config = dict(
    num_hidden_layers=10,
    hidden_size=704,
    num_attention_heads=11,
    num_key_value_heads=1,
    head_dim=64,
    intermediate_size=1856,
    vocab_size=33538,
    hidden_act='swiglu',
    norm='rmsnorm',
    norm_place='pre',
    norm_eps=1e-06,
    positions='rope',
    rope_theta=10000.0,
    rope_fraction=1.0,
    qk_norm=False,
    attn_scale=0.125,
    bias='none',
    tie_word_embeddings=False,
    parallel_block=False,
    init='normal',
    init_std_qkv=0.0297,
    init_std_o=0.00663,
    init_std_up=0.0297,
    init_std_down=0.00408,
    init_out_by_depth=True,
    init_mimetic=0.5,
    optimizer='adamw',
    learning_rate=0.000396,
    lr_mult_o=0.807,
    beta1=0.9,
    beta2=0.95,
    lr_head=0.00456,
    warmup_steps=393,
    schedule='wsd',
    decay_fraction=1.0,
    decay_shape='pow',
    final_lr_fraction=0.1,
    batch_tokens=65536,
    max_seq_len=512,
    doc_mask=True,
    train_tokens=889200000,
    max_steps=13569,
    dataset='wikipedia_en',
)
MLP neurons of a small language model. Each row is named by its layer, matrix (down: output weights) and neuron, and shows model dimensions 469-703. Each number is 500 + 40 x the weight over its row's rms, rounded and kept within 0 to 999. Numbers have three digits each. A neuron's up and down rows have the sign that makes its largest values positive.
After each neuron's rows is what it responds to, as a language model described it from the Wikipedia text at the highest values.

L7.down819:510506594527473450433512424512509428474481521537544544507513536411458547479490515470437513453455476511503486490503514497503650549547476489506494538532509452498513514602553491537513514553552525455492482472562607492466478498426492496435559410525479542524487532489500562530527534476411529489487485507438483496499507457503547483485516464554534479594534449464545498475599594537577436500507528488475456418555445581459519500562505486489598424587521512454455526500556518538458497467419481429512468465506521505484533452458440580458517478460542403528559414505437467514519453499507459496476525473508524438507468471535533435575456517525473520520470486438484526522433505472504496481517527501467567514494519474468502559
Description: Person-referring subjects (she, he, They, last pieces of names) starting clauses in plot and bio text, plus table pipes before role names in filmographies.

L7.down655:543523515504422387535492453506568519490486486504464475516497439505428506503539473524472545533479514460490479467525459512538497492522502530498505432466446520497481527499503475416446551392575480475493558492484474483563581396585442543482411483477558497483533517453507459449452530524510559581517498549445455556527515490508554500541489573519484468480478432494554532478473462556506543431462520555552538462485434476496553559472498388484496487526466494547551506551481467528476435475511556515428472504492414489487479444509510494480538514495482481512450496523501502479482477515460541527474473501572582544542486529533484460476539509481484503474543477497488425439444502533556483411495488446495564547500481482500481534
Description: Function words opening a trailing phrase, mostly right after a comma, such as an appositive "a" (Ambler, a suburb), "of", "in", "at", "for".

L2.down1823:507555459477521512514495503527511523591487527456612562461531531518427569542564560468532514494528499509540449541504494474512503453516491471500485504476562495514506516507528495440401480494485462574603527528483398507573562463464542510526466544432502571417513509450453496570518457512476504529427544514457429495476504538511471545462531526541476443519444496519539461431491520521499531536502541512413460518567537503518562487457528467548520489531519451480482452479516492565484479518501522464504570520553527479466521419426542527441451524507552502563446520459431480518445439528509528478551446432442548505454447549503468541498503471511551497502492488500494545531475477507541522557548555465516512509489535504508509499
Description: Relative "where" (also which, that, how) after a comma ending a named place or event, e.g. "University of Southern California, where"; weakly, table cells.

L7.down822:562539443616488492528544519492498502413513541494474502525483443532488407529496548506544453479473497461440468442515523472507503464522463475418544525434479480464479442504465471471507476443535451466436492537586568515480446447466531459482474526470485495558421528561478473516499534534438486449494497506494493516448520499509490498516495477512527428424534464380523543478492498467487533480364371515480471501494546524493462476484561489429486472447449470573533452549500482552489507456502498521549564519529476480486524520533508478521518462516470550464487455505485447496533486521561529482514556480495565460480479490570477532536477530451496456571510554489470566568517462462520431488522416477456494393533495515541503499
Description: The final token of a publication's or institution's name, usually right before what it said or did, e.g. New York Times, Department of Foreign Affairs, Writers Guild of America.

L7.down214:497513499495481586460510446494499482466521500471535445492526499505491393484491426503504560489516455511479488454546491453512637499488413501498473505511487489544501531522470428497487506534426532481460444547522488479554539493503446503532575483500517490501504446527542470531481526521517489491528443526510551526470509478494514493496470526552509511629522507474498526482484459503510435488503500538510500482467534490381506557571530498553485524502437480451468508533512483494522454532559467556504472581416407559530490492538512517533517494485471483501459474506439534524536521503456466522664549501556535480497543453496527553487526508467506547508413517473474525549432492464471541505455527497521587505537452436320478496
Description: The indefinite article a/A, sentence-initial or after prepositions, verbs, and opening quotes; rarely "1" used as a count.

L4.down1209:539481495521475447491555485494521516567449470470491457498512530521502475513462467545497505451451482514468470481555505520468568483550480472561435460527441498454455514513508562525559561523501460472475460495537490478423512496413478474424522498514533456486474541467493519500491461468478442524433538591484496415524459524448588541465453473504542561526566455485483579514454500531552517562517522480535487476604461557485454508452507480564509439452498527495512560467517592542597516507547525456433547507491530435504473501454408555528498574490433536442496461475412515504576552491552482488458522421535504509511475495588543492537460465507495462464481516451502567516509522475471495477421500462463440533479523481478459471
Description: Nouns directly after "the" that head a phrase, often followed by "of", such as the list, the Order (of Canada), the subject, the court; also scattered verbs (won) and years in parentheses.

L4.down187:504515466539540488561554437578469554515512549481544516533454504542469473537525513513476580483417460511471470539496451516435583458514572516497512448506427532543462492470499500490529604411487475435550509505433555534517501503429493517493523578565447549495488457513585486499546448548532538532539480454460499446483496492433441474472489532442554473537456486489527494549520521502448480472516551455508596544502500533534557571473504450560538521496538570515451495486518543480475491507503541624481541538531533523541467547490498558426530564522442513511508531493494510450505548470491532568473477532509471512492545579467519485509481488450504474501440427508480478514560403517556461410478462477441555513563457454475498516
Description: Separators and name parts in football match data, such as goal-minute marks (14', pen.), table pipes, and club-name words City, United; also 's after a surname.

L4.down1635:483499526552451522475504550476476530568497490486461561493532527516474433488452451474473438519517482459548545538565546500524504491548517560456559507519540505490513511497426593503473448523511483500516539480520540478513496496469584575449459555407472530538481476531484496561518593405463520516538583469537471446492524442527487471556498425451490467459483583524503457478534454452418479542488504516450493499526445486496541467466492494500553513523521501482442533499540483538572483548501528510512499449476518521427519548498457519485605489544520510540498479502455499447548522495525510493507541497491543506456451510509597460493438533468508460510484529588516515466569517470456501525512484531451421399553440481494545499
Description: Fragments inside list or table entries: first year digits after an en dash (1939–194), mid-name word pieces (de Barn, Lou-b) and table pipes.

L2.down1587:519488501514567423530460545486483548506490563494542479482526506532455527477507507454441495486434493507547484449520481518537581457475399473434495465589521522433545478500470487561473540566541521499481532434529488492432482510582488451478501554560533564511469509529592560511471503485476531473500517518422480531498403521523525496449555502495552514564512466599467543484482452459534473467479441572441503449449469525520525537490525502487442451530565498520426504572445519543527383455495500472468463467529560520477505497523554543490486473501446541537461436574505475501507486470526533516517552462505432536504539499490459460471476512470590523486555475449538511457514484565523561483461476524510529409513477496449551472
Description: Sign or dash tokens (+, -, –, —) opening cells in wiki tables such as election and sports results; weaker on hyphen-c word pieces (ice-creams, co-curated) and apostrophes.

L4.down1595:499515532459517444536482492565490461486523461493464561527490506490498476561415479431483519539511568466500470428540495462592584527484438473463468500483438434551533521513474520474494496489545471493542501537456541521463546545516557520488476514388512522512491467464507550523450543454486481505463526511496481602473508558557535475454502531519492520470447541445581526502499490445552468502470482496523511520547464450535471459480467445499488476527450438508470511554458465498510496553510547521456516509490461497533487457496457535460508469550551521468511449549387493482488445429426508488475463526480562520519452420532562519521522528449468490519411470532532513513479406451526627483534515456456410498530515460450578534
Description: Mostly dash or hyphen tokens, such as empty table cells ( – | – ), compound hyphens (gender-affirming) and Democrats-6, plus scattered words inside song titles or prose.

L4.down812:489521515476509494492510444417533465458466470520510505454552532538554554539467547537462525467473402447564508585506510468505657453536485496604488488508410439518478459533492471501531496546470484531501474479495486526486474489575485534528506505526488522517543482490474402513498557476512461544475529522488460489563481510547550530543454478418492460521476531475500438601508488491560536456447503455497442520530554467489515517495506563550515541445478445519499512486527483461505431585530558467500498552435471431562492481482536551513537477433498532478498532421489509526502516446476542402582466560486492541505501519460458449498564475492489558468489542489547471515473578519475484501511490449554506493503578518559465492
Description: First token of a new sentence, paragraph, or wiki section heading, e.g. Production, Awards, or A after a line break.

L2.down1317:524523527619415491437477496463592461492499454497537490506566531525516523574439499455525458500534491531543545549504521503504672442532492440499510460473526465592546469600473554503509451459492467511525504504509501554534524511552452530454478437572495514463453529548561492493456501485438490469498532492435482503535531596538506428523567483524515530524446485519466559458523496430511527551429531541480470543454526434479471435478531488470476525516480532476533516497523491430438542594538531513495547425491467465474611472499508490499521495586482533529618485538519517522382515494448550508529538526512495479502451524457481512475561525493468558485538500525433486477464496534494514491470452465498571490523423511456483586
Description: Three-digit year openings such as 198, 199 and 194, split from the final digit, in dates, life-span parentheses and citations; weaker on word-initial fragments like sediment(ary), Remix(ing), Sub(stances).

L2.down266:496560466548531458453529385525442533503521419520511523531534442446524519463499499465533499491565514484469568465510495461545524524545470501450531504504476431477508527519438579519464494505505484557525547492518488517482446457489474469493494495492518510478454538454485521530486566527491535513471516466496468450474491455416532532522517506523553523437462471507501474520520586462480424552575506417440470399485434408466534456496505462467485520536499493509451513506544499526481571522502493468464520570458466516500519566543518470524560532466459450562501521503539499541520499472528473486589480492482463490482585464417478536482493469523518535501453483502494498487516608538475472524602528564487526463487462500491478463
Description: Fires on fragments inside sports tables and match reports: name-initial pieces in pipe-delimited rows (Sh), minute marks after goals (78'), dashes; prose hits are scattered.

L4.down1268:483476542414487554536477486511541449479522451538510401564553515477488503491532424478512545550488495501538496555489576517492735493503531464551495540532486499490483587520497501494513491519526484493578541496457529464472528451584431531488459512483432471487510490523495460549556514490513520501482504486491505578479495441503488530464489451500458495489480505477500428537496537535523497472428533469445561472474530492496499536528533501560495509515434494465512462480497477515526569525454471537446562494492553472569535461529520549400525453506580488533505520523485488487477430524526587533552543491541444452451517526524467461517496460493512526438494457458497432566454513481460467502514429484531587565582489569554433444
Description: The token right after a comma or table cell bar: day numbers in dates (October 25), empty score or attendance cells, and clause-continuing words like where, by, in, completing.